From a checkpoint of a small transformer trained on Wikipedia: MLP 1280 tanh GELU, attention and MLP in parallel.
MLP neurons of a small language model. Each row is named by its layer, matrix (up: input weights; down: output weights) and neuron, and shows model dimensions 64-319. Each number is 500 + 50 x the weight over its row's rms, rounded and kept within 0 to 999. Numbers have three digits each.
Before each neuron's rows, "fires on" lists the tokens most often at its 100 highest values on Wikipedia text that the model never trained on. A number after a token or word is its count.

fires on: "s" 53, "se" 5, "re" 5, "cc" 5, "i" 4, "ction" 4
L6.up286:439447452617495502428528545487424495497425493463498440452465502522454451568474494521496466543608462541478552518523546561366468417526443395476493581484469542474487591514548453497514545496459410474560529538463495533398530460473531486552575513478541372395539506491563569440556497439583458430432506564419542534471512485515476502477560509528432504446522473577499385528580486502505510433447427519573422552501456697494426439617427495446552584490478542470527473446533485504454506442482462429583475528512492608549502560539530564478466423501511495486479474471504518439541514499437495548491545503449366545548393469540397520471466464461534466498494409540516529509515565526481433506497496406526501485445522543461622575562465556541504535509449490501440428509492453575516542521496514
L6.down286:469504489568478504480437487486583409454464530549488507489577522490431600533539493536441524516412474465540424521503524449519505539473512486475514560546523527534534451543536532461511511421590552576598468552510460456418430544508485501510583480443407523474467457494503354463513506427458420462490451465451511435571474599399502530516597519631563548479486449411523550466505487521502468522557386421448543481516390433365520503609426613432463414453590499580477482532463455485547530533469520554477543571515531506573479511591530440561536512502508604498448410477483442500582465448532558541471480522562631432388467446520528537592551598476476458504464509457452464527461495525513479481539514485447533546453498559556526500455485523562481450536484485540495450400481504469465523525510559

fires on: " of" 48, "/" 7, "f" 7, " or" 5, "r" 5
L5.up632:547506459509484501561409429472537402446543481531476501497463574492519492515501424574439452463499487572447490366476598543519464423527453572553525516542530514483451617598363409465468502434457446514550570522501505603484561518565478529517628584540441504485481492519496451596527541575469436539458432451426605502517526537473430461509492547520564436514492525453563428508489454506517524507472418521508529503510369548471505578547490529432390470533485440548447406476471466439504510522478560491534510461468398504454532557501530505448588494458465482569569512541498443532489473520525461453471467532408440505563474484600606471425467453500504468482520574551535458430587489522481462567537522544480566517491509604438513523540451498539498395530527426542490394502490505478515485543559474
L5.down632:516537532553473460432526554530449518585500449399496454473486570605570441512494511470487500517453541566458467508400479572526483426513446464526564586452533606423409458481582539476490500468479521496583524532514532533503428474504444470623469464549424542514462505549475422465502486450490497505480487493509555408553479478474486502611526519498477502517483417523477458534501582485476422510496478459448474492492504604528468472497517444401548508523536558518551614682591441477566526429612596461557534466492594408556424522474531550540509438465505518567513455538438558562544436500492449536543516535605518508490424492558505461433514467539571463574419493451431584458516463509514593460461426459550435482483454404483490574538494502552511424485549516498543600483507370547415392371458503

fires on: "B" 33, "f" 15, "/" 11, "N" 8, "A" 6, "le" 6
L4.up1106:587523434500465532513494453463484456422508630447501407461482614443476524488502431474502598475449459447513469405471409536450468485505430413541487424501500367542436436504408535565463446503515456556436476607530501472509476518494472446427574613503351472457396468534507533482584488496472486478553518579582548566534518511532577491530480486498478486450546453478533513548495587496494487572502485606533448475610436438470445528543493483542510415500471474460558464563412521477545437433450558534437498368564452463554521593483557561497536544467542443484516520493457488508486419530492554473486559495503542491475576572542573515495504562554423471586511586574536486416596538521541514526484400431507527551435470432461512537541478501494544547503485493490532518470532486499479569494567427
L4.down1106:453475516536543534500544533506487546459472525548432582542497470423473484541477402564528492609557447481462561496510550581493510555478537569497410504510500458484451527570521383507533454488497321490558582503469549511448424504510472408424510469505516564545459465489594548477431403521429401453528470468398438519558516538534503431502498464470493534472611509442526400480580502451424567539395434443550462513472579572519506462477520443466593482469516581501519507516491539504522449443522498521550454442516424585520522510497611504461529455549520439555458501555501493430551520472548544491490425481495415518501588518471441474375450404433519416545439544491450481501507410482521512537531554526565473466541532468487518507541469542425498519447501567452568472522548537475506478505473564

fires on: "s" 26, "man" 7, " at" 6, "pi" 5, "pe" 4, "hi" 4
L9.up184:459483526611516464450421507443468510572469470506567494515469598431479462555410534439519604398392468408493498517482504450443480462559452506465497514387576538560485444447512453476614487495506561510514546540406479502447529486511485433530507587517483558428458509433482642586529511525406520464494580462529481524522543563539526451460504516483537469538455571469515459555488513531524501521460501430613460527447528500559526535516522456522514499501421594531539516476544586594511534408417492550465528522574511474500503485388499505448566328537539576508597532437504468584380484455470466564515490554427541496536491521464418520517544556590535493524437516439518549468509435483515410471438537495415509383559453510584548486522504560467482497432477470612473466501535594540467498561387511
L9.down184:510536471499356460484609464450480413445538449440498532448517550543518518466486618478489520429494486395518488568481459416493412518512507459440433562484510506526470413466512537473500590493519536500476551570439493526536504567477548526512541464512538531506418489533589507471529508450547429552535593531450432472491587473542531598428537468577571549474525495468411514479576515490496528530528439440428481628598564498469577476473522471477526554535490518583516488488482586480415473509417489417525538512462377397547590495519474568458591511460500591439479561454457411448403445454503554496533543457463619531440433536425505476459452535532514491624500450423558537462558414483533558477492421515566460493561407533507523472442571553477518469435544468620502542533489466560557474477548544

fires on: "ck" 24, "il" 11, "ric" 10, "l" 6, "board" 6, "on" 5
L5.up120:508460501451403454535371530467464520526439503449624599570481578491474411527537553475541543443506467544500534483422562539600508472486541540450478521587482428549516540460512572502445504600497524406544388567589477450594533528479483556475535559540468474443475445482453468537462507573539419441454516410557546426519478525533487566487534553487556467513488615573465419458479546513569484499538554452514446469451463573489417436522530388529556486424405529483570475553420405578562516535522457517420480613508474510496513467487464450528458494467519495464564518568500479443536569489412396514478522564411408478516395606415486409469532546427531530457477450549541508422473516417515488505465508488514579539521520574563573472500474550475460533487565513433548596497487492485432475574480479
L5.down120:584515449567482544549520440511431453531461578438464530532558492537519516509535507579555528516553475430469433566584527511545511509492593491507485407535449509486503433389566557394506537512491490484473407579550522454542548462529494523510576518529512450515416444627557418471541492460409502633483477505356533375581470490500505547491546551545532475477528530533407541560494532496461557444579449474522492548551506477520523417447583534517538500460576540442498503478458525437522449528509505475570555536548500344532459549534462520500494550488518453457475471435481470511483511545575509481480497406579489496496449493477480485425600553435469480523404583546544430541546497464499542564455525544393460464530451560471625476401533571408483431513481500450408488462560454509504564422561462

fires on: "red" 14, "di" 12, "n" 9, "b" 8, "al" 8
L5.up783:488463460478560478473469469500528453473444461513567516442510525478483464510416404403541543542481555499493588585509451482468464502500436577511493533515496517528541476525540477496589568508449488491534535476493448508506503479422536417467521423523498461418487505564444530537520474502501432484600494593459446441517425444497477491555485583488593453399521526428452478512503563542491520519504482462446452541472462499543547390489528417518517490568449550527601465534567467491541527527541472535474464508452518593498453375524522486449468491463564487368421542430532517540581440554561416564474485541510492540532516561564526515437526416458497442545500486607575500593438410505506398529480569477553553445505508554484434539512395444477511453588523528473492504508569567524550515440445559
L5.down783:492449526546493459535581604468576464363406510446470388461571509530543495603436476522511557435510419430575566557578491495426437482475535492487529494445474497471525488518506473556582425512467477541419537425555584535524481558452470539472551506458545453498477455574397433437456567534468508505493480483454504496366515507537516524531558521458570522504437530477522541470505573563509554425495516549604506464529352515493440493485529503450576465368568545511516545599450539585450474514539609525437483413471516433605523514475476488561556481542498447484482527580503464427462525431478476468438488469535545490548467500545507479446502559410505528484527496466588503496424551471484497501556476536534454499506493532505522530552568596509588524422535462520401489332445389521566477542522511

fires on: "/" 90, "ed" 8
L4.up517:482515446564497483571378457430492540393489497488481496423558609473531508514503516499522439497501578591505536458512515554462523531473574521471502501479516429487502509558522495481466487476380504626515551493459427489493485491514579441503511574538369510472515470473479436448553476450478557460499522429468463499510459543500488528505537489376411406588454458449497512480511505638609484552521580520523502419513449615545537432462451516486466498529506551492554459599405504445536515446479545503439459461491470516514550530422351513509572495536532462470512480565489508477453596499505501466449487493487478490487578523499544487507519518526446470577418569501547389480661499536443557526463435488507569415479494536445602465494513628432510540508521550554512490502484453470466536505545523
L4.down517:447498505551511562568469449593488464547588455620455499506584493535549391382457496509443478473518569570499528544467567490452510478417498408531511516487505464414417557451535452508486431596572427500447531477447500493476518483479494523495477553493493528561441467508542447488497594528496505455559462477477474531534472567506513495608467497462466495491614389453507524467511568402447436445589485480632473537432467519447391485511586630460380472564470560449539435486536515498477396579515567615521522475418520470468423514509546469462522466514460511461584526401415484429495481574556498436449418474477540564507473462563502466480488364455497556570460504524463553496474484553468513475433522499479533471521570528550512432518495586418481543524541572484541528538540369531495560491454573

fires on: "l" 15, "ed" 13, "s" 12, "nd" 11, "ud" 6, "cc" 6
L6.up1101:427507468512488492578465421584456508435574532522567451475478522508476490520499541495520497551518502422453580476505570503425506410512396501567563513489511553552439447409487504496434462517563610475489446537497481543452446470517507481521554433413433445524523573541485523527479531451532436494395546481422481476487594458515516466475499495441547487435467525517490475554497538457509447480432508473585491468530516594435441440497431458588513534411421530511505386493558520506548574410446538498513487454447532588505531512452480511554567422564593602590556487566414523404443478518503433466483521540522500416537513481543507470485462508505645435569495419477414540439544537536535561594513504521567476473444596550447565581543525484603490427432516486494532588411544556462422541561538472
L6.down1101:515516466513617501566508468530500399488418582481547513411517483524530488530551455468427596501554543567479450490594454526479514429444483519497533554560536543456503479492451549570574616459455468505537487412583384488530521459447541468577536439522473415564435485459481448511497560476435456445441576433427420483511427488462491497471531494498417553507499459548457445506568552490492578463578457547527557523565484490505528479518529531482449389469632525413425570486547552509495491517439570399465541558524480489529459543424545521485526517423449424505553423488473499465551428461503485542470464479609462522471533418573465476426551526514361486537428426413477475505522483499538569479612568470477582446520519523440534486537478495480559438449577483485507492511499511564534522420469538

fires on: "s" 26, " de" 18, " Ro" 11, "g" 7, " of" 7
L7.up754:420446462520487490428537528470468499565458510580487375503473542502427489497520476491484439542477504509523457407508527560457513476501524601587463440502531483479433558543548522536495476518421506518526466589516503537517639517504516484459433525561439498371487546506479498499494530468548552497532523470501546512524531536558383446620552528459560451483488400529545437595536559507558530516409455420544496451550429465545530455524517596588550530508480434469516407536498491538491472395458434515522572411593516498506487484504564516395484490541461500488465504478479485545506466526433455402481514492486385505468483437481530498483553497539530425515465562487527499571512470446507547583471582514504468596531488460555473593477595524516533549502464437567501448535528565535427513395544449
L7.down754:415521511393440533520540447474573571522542551566539466461462416560471428523523481519507605599572580437386467467500512433440463556519519453555544521556464594441492518502449459568537553565506579485523472390565507536524559518501390552608477529489577530491467469492533464509499475499506464433387562478458443447573391513503484414474571536500559464424590458496556576501571525538529538442469420486569441490490484536516592520497514551549448441487524411567468490499606510420402458528489432435469506478459481545507463518494394484421487406548481460516451537538447509572593539650519566513497438608492473489544489471513422387541444445510473386480579412444443514508529451499446522500456462471452570490435545508439556520445469549487522558509582527523521514532514522496449493462494494

fires on: "a" 19, "o" 13, "il" 9, "us" 7, "and" 7
L5.up550:559423575544455501452530516449416464644578483470530450475447526530468552468473499520468537519649510480473488407611484584508514561490456511532445491460512404499554581462390471579503449480499494496560487502433497482518529523495453530449436504524557442517490502442426458586488502434576488515487477495472456548457505481552522603436489519445549554468468430532416498481493494467569465519553466531543568530436515573521538469523505497415552538428500532547559481503515526534462495461470507411515540516475510530436417468509486567496699469470513534489530566558531449485527529500471504545591481452509521475484454538560495534547436492491389505496572424461436386500496571515462498511464549429564437550373444548533583596537498518580496466509546484479468481425489578477485578553533490
L5.down550:508541500439417523526499518525574591496463413486497492519615526496514505462474447521514520448426597466565608506433459454448563476593452487480533495542522520525488465514501490547468474530539568410564507592457513511438497576539535538530625523533469505542510551536506513401455496453495450430529504545479495439456517371517461442490529595480425503489526447529427566475569500573547561593468456488499550505508492532586486505579469513611441505565527429384476389430523504420459531446576440478475459506492481548545549509429508448467485490471465452469487572500482507506552379558449481552433479548561525521501492511523512516506511463513568443502547546503542564570509399518497477474484446496562476476566500557500429634492548472474476544508546522431550516520501465441557494488523428

fires on: "d" 18, "en" 16, "us" 10, "a" 10, "y" 10, "ed" 7
L4.up1278:502463588454483511500471483477494653599552485469472468485538530472484529511494524474565445569527472531551473473518442571514453556526474500484454490410465470471529513405530510458489486442465505551489461566555550542683451531493546466446494490595511523405516539533550456525476501498445525498490512533437490523518441558499465514469545407571482527441499493567497552418525472556515376628499510530427385541499597570639526517455439534546447477541433596500567479513534497448435531465520414462470526492458515447474540484455469515477471468452553526601457460512635466418454534518461479477505452481552509399523557531602551511512534473507448491461475534436491479496584536495488442543467475447590481496435488500510524554527404439525445448434453518606467528531487541428574534485613485
L4.down1278:479561457499528445497530650400517517468467568510555535553460485461483549497507424434482586528407478517402511459631445527528419436479507547590514536480513549587493392506512474527474559449514445351546472472512476451461517474510405572567471552511470490584522524476532518515496611558454395468507425506482361482520501380454453443441464476446471559494505584506468494561536499511511541473562462460569529518467444497498507540541546504442460520524490487469517453510411502499506450536594467506493544514522428476522481521530495488463442515522578444528437523533455539554472489457493448606540492557507445560445486464447480513485484521496533523602551507558510530610540461478462390522524522537440564563493514503603539561471492520422503528523553436477513481488550432537530393483370533

fires on: "st" 21, "d" 19, ":" 12, "val" 11, "go" 8, "red" 5
L5.up25:551522568531425557576468471516448499467555477428520443444486560474411492447494459514439531573402480580527484610531491403467516563541544497458473436526536575535516491443500514540464584514603468553388557486487501482525486466453398480475407482456571459490492530486506539528531500480580393444525460470423525449470417405617561569564499519556553453489452471433554513423531585569478554572475531458546520495516434498511596505482592499450475451525517413460540537418486492553520534435447518429471415491572557551519498555562554508596453404602432479460485577577532548450468473553505524561433458387452490497473559431560481494528409434503528539573512542512464508555540379512580516472502491516525560439542438464479469521431434452496472482574511399535560486461519611526499484555486537
L5.down25:485502438513459428493415474575503414433410478480478513474562430621518483456543474502567477538550541452428523472464485518565507484515520458531498457547413512569505439422423508486461453566456459447466544575547437468527514492535449549519491552423522544505458486525551491491624406473467495505380446487507467504456571618505479475557556555555491464508405543518446612642544541380472507438563489403478452520449480521487535487427412534399460487530411646515469583513533586430433430564539497524528522498444522456529485471548525508454525577409543474527402481481539522487505503536525492502487495591488519489461459436490580510446575511476515383474505456465467532514451542447510453593420462474490571486505470547497494584587514472514517586527479487578432492565575433556461517499476523

fires on: "s" 44, "y" 9, "us" 6, "n" 5, "as" 4, "ur" 4
L4.up180:515522597464505476510589576525498566439518489460528498466564581423461521365548581449563514464507619440527481534548471515505479445531533465485460522567551584476534491460477443516463588521431453570547474509475505482543511529457529445561502428547492456447530472503525472550481473564498522499432537466461585542462440447465502473374492547444522453405601499556512523474494485466518525499430483451574518408499494476579507464519436593476480423500440498521477515529583616549447458534520543473457398553453499378535447461510498577391437477491517513502434423515519493417611552524481482452544537570678446519471563572588566514531531459461510497497491459458503553558556487543423506445439571515528411512425502529575517575496444535481420669458446455590450512480451488518529495600518475
L4.down180:528460470591523379510541488540596566502452442505550421532451577520440561520492525446514520427514527540420533467561427559550525516523557436507556570615464529553442448498428520543499461575472526471575457563460519503496550494527427618473449553495494472480519478481547530490483507441491454398395398527577535488482444494491449633531558564395527552470513534555502561512483477400495451439494495493482477576570553526447520472461535476522464450493517453613492518518525527407481555520460522594476441559569516457519553553472497464506455431476396597516562489490478508583514487478564467603434452532493576461536548555427516483527536477404487557524498548522558556513405476495470399446412497483480500521518505533465460514469391519542557516532419506626503490484479414510587476507510580

fires on: "." 41, "A" 9, "E" 5, "n" 5, "ri" 5
L9.up1083:434410583527542539532472577524564553437504538537544519470452438516565437430453494516434429552462494511424432592484541437546329461517483483437546492454461500555511529432408545452526454541548586531570590542376490433520416408416454485469432409412494551517519565482535464523591534499538419601483461481459515464534518496479502580407533494511409398504482442582513518409567495470516499504488456501497452449468445517493507476523515452573470504448430534497606589481481517461583486418472418447544540586541493489478511596478529540571445468509442563503540478514619481539518462554531545498461465509501484450518514539503557494540516571436440410555507528613507485463493511534517475479519485460493500486479520482448472480457503503524566488490510443465492342482536459421514454528604464
L9.down1083:458488459396413508521398421515521397457675454481602495525440482454350564548513552454460532539511489496448551555442468534407428501504507465528531473524516511508503541573473545535494567492460511554457420565526521492533462531614534459499503549461480418545640474508498471477391383466465428458483500494525567464573463423524580517588425466525434399510445511558544513558474444537523482450540520591508577466574494452558545501509420485492479511554616488541499492511503516574491510462434509586529564489489512596426556466572526511497498497500514481490507549502508513458461536466599484464491608357466502517567499467515452599426454447486450398568487502465466467460517486461597483537485521536516591466499477508485463539525408503612482490469545489463500458504506490547529578522518510

fires on: "s" 23, "me" 14, ":" 12, "." 8, "se" 7, "al" 6
L5.up229:515493482482500494443591511544521496508484486495521423469463483459553390449493430444597474465498501476508573426545466453392508452507520412576506442471480520527579462371533449552519520550527401462493482422464443508480442439561444401536515495591431518488489562603442521472473479541487438564475467570514481564560533488503433554565499512446491489503580369564588489480433509516434453515503538561573452536430480478523463527461524481475474485476407549531516493513511458506457456471455452461513504588531470467446547509423453534424622474489533560530507506495493543535508564538619593523462499523520432571486435559544450479524513532490537431489502451486536511491466528550510467598507507536613558511550503431405557523402484466472557581546488451455596566469520421521478487422557538
L5.down229:516493532599454465561548472463546484450503402479393563421452520521464500490557506535469447529461452541444472446539480558472540537487495506595542438580488492548436642508418447488479448552534384475542451517474530560508592527424498447424484457385493438432472476442557448614521517372558506485514428409490524474396450574480440463429426493508491508439539511570471497534586469390505474533519499441526560562529480471474456416491449547504494451456543507559550553520492465454548592413478446493554538487514518524485517546553561477539523496516443518477582488515492541546458509513492550507521466497527437477553548455484461508503525470456432519484586539450535478519506581447495511494590432555412449498493564487537464629566474532479478455443461526483474501554483556590548539604482481

fires on: "ri" 14, "tt" 10, "l" 9, "il" 9, "al" 7, "e" 7
L8.up251:512531552429502496506509489484485501497491525397381481514615523467465469447603574504511435474596542523476566529555523505489492418547490514426571480481566509554525582504537556506402417516424526478502447549601455491513473550468477536480439632575520537481389440476563416531477418502492507481584572501577467408501612555575472509452460522525494458579556439532490454473509427572487522582501558521486536530516466468527408508553526521675447488525503513508602527435428556491461549513425484513540484498527410576435611476489445461564454567518514421540480464439511468435540544485486471515414532447502557549452495503462472532573523407505456470505425534532440484474499457459503543432499392516462515513453447548497524484511521606485498564557515470470586468446554493560459577477488466
L8.down251:471584538485559538497490563550417482491474539448546502399589554567388555500557491484501482467507555470566505476590446497489536478574531486425515553526529480497578536548541527466583535468555457470470445653545518489558574497485379476423525512490456363475420484454514435487551557498539462431424443552561481476443471492437490505616450576469465469372488511501552569604590554457514489364577518507443462488489498500458512486435458574509578516519517535537516459492458484459589474459489541572467549482464462459448498576532471488460501524513528468481547508581550469487660465483591515508506454468498521486483538515468540566515533490480517431387470516476485460473514506543479536482464434516546519427491500513462536441486448518491511481447465574564459537591482603457528492565550487

fires on: " was" 33, "ev" 10, "ra" 9, "e" 5, " (" 5
L7.up213:601560509537501560574530598434526553458433438600522504520544503515483528479491551509512568437500544531605487512495552503523445560464442532431540527501464476515566463377404453459562422581523547421411583550588507491579451504428591496570600488500540529514411415520423499575492470452519467442474415492480557522408491606510546558494540568442449425530473425482590534446409469498587488469480539376467539487438494544480557453537454493587513510523525492438532541449528544534510530544439455518574529533537459549545397512534511445472492495503515543506505531443512507520464548504536374450531447471440444512561460552518436451542427540449546450517525526520502417477483431506453527515607517434542557491625471527550503499467481553549506424547545419449460551514465462514543441516520555
L7.down213:549479544571474398506482508494527527495524521482409436511577514520443543504490545538564434531466563408548593502512477486413400528514508449525459461526385505510461561518585441563485531485596518504523527480473440451545686502541487487559481416462559524488682478480576503456460518440518452476540542506464494541469504442476575416483453484459506479432484492495483507536535518435525511480569422617538570434503540355463484520417476469522531441587511477448475521560535413436455472581507456514515506450486589468521606493370513589507474535522537481456535582511537516507381464547526570489488485441472553531448502493489480545441585439465462511392470510515518455496504449447505485437433446508530456544503567502500497493488461422497484588456553499481506622562521464575535480458456484

fires on: "st" 16, "d" 11, "ga" 9, "va" 5, "ci" 5, "son" 5
L5.up906:509483474505514497586558569499520458489495451472543354482447490364439451454459558488520532547480557539440553527445404471459550459459486549514589465542495487530526466512528522582489538477467512533418510569516468543457467496497489489582510482468438556474431523536552478447536561561557418531518508504460449546576560578504527483537507500587472513477567486470562551464479547469489467511490468454477363444590412456506567495502532392463460524475506544471485457501522511560504475410575483600472447432543548551522458509538573494517538545489595542572466448567482493543539502535474545459431443489462451529543583599489471472586439493528537460480538562460474525460532521568546510522427468482472421532599389398460444501547498463457481520561469489539435610497503620489441504484524473
L5.down906:473582411513459538562418545523496479549534489483485525466528546372611569418452483519479541543609512557473564515502532478565535523560596436519463540514461445542512509498548514536422379524537435531472540532544430518512488445538492635398507535495559512563576490482567538509464554624523459499480500561508432451497528501510499477485418555513551516496470503548604509493456476462384547501519469449428482510582500489417519551466508431541462481470564552558457577501472480460479518567472472491550505510445478421498486491388580485439517515506511435442497518515529494442504480448530436452426549497546432431508453527546578518387425505441453456531434498526441482479489462528465489575516515407461579524437510532478514497528541375426548572427531577507467483491525426546440526391530559

fires on: "e" 30, "il" 26, "im" 25, "er" 5
L4.up1022:421479597488476520569456487477498505495446502496519551504591460526578580498499463548514565515604494601495427546415516517534549512448452509434457482541421535498448526462558396528504499541537547554512458634544511540473485545519489562586443539504475505460479411591529577482484435403549487523513478504466531483522527502524466532497433630435490422548536534498519552501526520547528439465485470515518525491489406574538434542537592491583486448511513507424464479458449515514477411476450339533555474617460485551462463437498444399471500514517455499519517509438458369570551580531422467634564480508433487543388428438552536567489496414486428469566388578509416515523578465481480540511522403525486513522448493516610541546420466551513487479478545457557497476433533484500446459495572524
L4.down1022:486479495555444584533484591473450538491552508388472496636503446504461492527582446447505534551520485499412498488484491535602490472501516495593566548450408530464466457494472474353485475535459437487470444519502435526504547489492500457486462502492466474442468522480498492528537603532503486539516403453554642521560527408486575493461464548435430567463564465557461460435443471519521502496482555484586559513586483450407502496518521380558436508503507482545507522483504453518545543510469471416518481480526511444397483452554463467434543515551548474533506511524508436514554441494538460576541400479513539529557543461497544437488525456501452484406379586507476498532618487498495581543533478479443536564389553452535590476524534583422464529575520590417496510526529531550521501495577538

fires on: "." 42, "d" 30, "s" 11, "'" 5, "t" 5
L4.up1230:550449530557488507461397476501496589530437555541496435433501537460436431464441505566459526514571435516494548503461522482498385431472500506447556474513500477557621506435508443442498517567505510507452568496473640434479506468402502561515480434478539466548433496546461526528596500509510419514570502530434573507562514528497485536549524433503443538513493542485601481529481461482500346612521508447457453541476436539556547489444530521432532536518524488470524534521568523566486537517455546476397474519410461498436443367503528432471536415558540525594518565483447521596486520498547577448455558449501429594453518520429465468430491458538528396576570592506538558559469505518498461537464573480492529459465359506526552556535463508607518554530463470442522536532577464529540566481545454
L4.down1230:451427518504530448437628502533537449527577472535444474541483481461584455424449509458540570503600415496575513551482553477550448513563492456496551471450454535589495496524546501550436479488459509541481463424550458571518469411453495434462472442480507508468435438511533517472548496529512425464546479535559575561490497459476494479416451583475475440422582489554600503485525534554536455533527502511569519456504469509487520536482489453516531495478569513601515433520527551512538562477538519454432475432606440489465518401581494532541481545512449499402503541604418518520449535494432535491542437597491480452499566462520558415456513509547430496593543532551426529574455547573475452509558463539537514534376485489494502532533390508394516429442569502448475453496467538519488451529557526

fires on: "y" 16, "w" 16, "o" 14, "c" 12, "d" 8, " to" 4
L4.up803:537515517415531477561440505543429483412501525587433337489543492482456512464508591530429491500514474479508405461491435588457388418523451559406510452471477501467483484545540487515579487460527405570512607484545497501453465548575490563484497464510549536473422552486446569572520476524504380493659536528487425403444547628525460537481497523520454504517502586543487475517445594551509487571514563503498482444442512519529506562543465563492424481511483458536455564533478519475478451492557530434539502470467420578458502510460506501535525558440513421563500428451542385527485528444506480501518461511457507423548476536546512498482609499564413550410482537442563457471560594568448510563495523514573543438465540508401505449508534423464498483502392494541553592540557464529512529516604403
L4.down803:545452586513507458458593570482433488454472475459505574413448581458546512486587536484556524524534476541458479458384531498566406505439518432517488457510444448585593400499562484465502457425467526505396412442466474559474503463592529611523541467518479492505474514575542466557532474428541477406433517501481479441575478426445466518441558594491523509525450444493516527505565550386509386461543450521479460500610471435482458461433583505524565561515549455591552451491534429541530455417485561501543483479443562504503474521484558467506524621563509600434457526549469579526535463515545532434484480423457435428491545541518475412581430453498542470524494440489546572510517487488440467432533478504516540549494529548595535431526485512585436509469534477552469493490538537496462512545456549

fires on: "la" 44, "it" 9, "l" 8, "en" 7, "a" 7
L4.up1003:428464400479552403491465438551455481520512595437527429561530473506554486557528442433524417542499478519504452550479468440537488447511568512474497543572489489449455516544542486517511518464506528522535444511539528438572484530539570423375544519514568526623454571476420501523480419492501481480479567553505525579440431455566492508450575653599548468521478417510559497399540464438495534502493601425463461467419519496516525466431530475511439457473453463507506516483525467539438473459587530501502409565441494481477484526437454477514425412368546575553463479492594490503461485468525430641548510554481382443535540586470475534521527478433526502549492477511542438461501535529549420580419465451517488514473556618568543511483473483494518497453488633562460540577523589451442540469503549
L4.down1003:508511452498561438535465555446456565405461527458601569559469407451520450506486534501510523517516443512530528576481562540507580488478557559499514515490446557456439448554558483523525534379430478416500514578538548577444414495424491439456477444590482460517487515429504377563459460523479397500490559439440432479478521494484491530529598523606479464533433522509479531500463502531671484508455505492509533417532470470505512454465421569490457499507441538469555511500464639508541473482433485569547501486483454437522464499558493505502643532471485552481494549531452580535424507516473486543479458453621576574506500499595523534549526462537519405396457540529469505527513498482498444512423480563482451505589519566532453460463515517438502475610540543589514571479480497463447576466499521

fires on: "." 31, "s" 16, "t" 14, "at" 8, "d" 8, "ra" 5
L4.up788:500532566556524442393524505584531516482455448451474437504442551482499558314444469492434571471503511453578606490505600407496596452511533525508492509437407530477523521466500505400526467582491449546427516469489454546539554435468556474499526470557530571389431433508419512582456531499552447602513528560524564469467512465495426509519507441531456543543521419549465544465473481560499436521392473485465489434473602468564452481518454423591450481469467580545595477489551465544477529473440604488503533562510416528500451533544504457463449528526481554537547487483509555552510540528547565423428522557479499573496480602601525439436527446555434409447480487477463551560530473504502498456516560458576468435434492439455500450464557477554522463476531486540501532521497521474445533554568570
L4.down788:478549505512552454543469505559549543516595429481474494494443508494554494532495543453487557410562553393488479528459566460490476528469480484566538542494490544532515493475506557477568403501446484538463557510561562573572468459463527525541454543513413569451468438425531497422548557532565473545554483530576525415397495489542449538513485488461535468483524577541444536457442470540574497501519427468429497484441493547506550437447461446412359459461468487475452497351571515543576517450357444396446417553542523618495618465585436425497448489477453356430528567545476490579568513517490510487492522450462566563416529483512449525502569484570490544445480438580420475420500574463482483549515479514413453476409593472573473577556543511466481513515460538484431448547495541469515455496478603

fires on: "ed" 24, " was" 13, "ated" 7, " served" 7, "y" 6
L5.up610:465447489516445511604452522494446437598488458596462456486504478579593481444538493521473448500502542531559527442472573574599502458546509506461484517521460537561488432467495571500549510562304463502480479581502448512399437531475543519453530428519394494506502525535533425469533514543567551480473492486410550499550442406624406528517580524536528430527485457469499499533571535462567516526499515532486522460507492488531492505562570579443461492523470472457563436561514446470541541439513493420552580663494415487488531498472410427553475504543528531468610501560589503411484462538428481406587488454515499454437443490465464531513539475557547448500576459582457503392569422465478522516515493419491428363515588504542526520491472508516463427519498451510436491425475502352427473554560535
L5.down610:536492568491465487492502489462511494469592476454493515535542525476594485436482529559468478543560523463492560477429514575466421466537403452484536542477597571478507536519526441447514547599512539521442425456445494447603519504534535483555449501500517434563578469462596425516475489547479511457544480481442485613530546485542501520534466499492511526511552557492507449487543519438549423459429504411468519547529564464529411547517554537453424413468565572520490441428483469499481506457546534385465557573414465549566454479461526422583491436563542454316540435516437549489505478509555493493407495466469483597466561557438547511579471454531457536444471387525499524465569566501575596438465513493500429542528493498536460569563452509516385494434586483519481492547522547516494490482407418

fires on: " of" 37, "s" 9, "mo" 8, "wa" 4, "ary" 4
L8.up811:462475526454442441500390529380467525489490446501596470371469485545463543540532452528548405534440452480501436449604531550453539535509546531554588520438558506478481516525510493489519524477467579486592514516588415449555487562466539543490548508548484517584449562498463646469513539424439617585543528479457467529457558571542499461494447470578500422537463502563596469491468466442495420475425549477519454450593485565517517537530558500587538439505428515504543449431562528471370529535541455495460485444516540592491562536538431473484492427516517450537482459442523445441524500462565500449553397514482403441565552501473536546380543403475492510503474527396530457556496520533447567592509483485542561485452507480549505513491395481465464464462516482490525427404475516406539564494478554
L8.down811:453440465567440521416430487457573491533533464546542427678370530491504520545468470492464576554485498451530509472532519525553496627509484447359610496506579509526502523531578489513497484492558511442551521532537504637503504489513421623456437526475565509532519514478482481547536532507493467449546514549549514531533467541532436490467457476454428547465566416447465559508482399588605488415488440539507495538441556504534531548498524508401460515536572534488544519615426467473462535406472437442587539478414437410517481471526498506482507421563446455472480542526441511551563592563551505552502508557451536466497477466412464457573428510512443527491492504475576539508580581498529507474464533456432530543509525489438407589575492508525530434521565437513454509560468505393449542486550433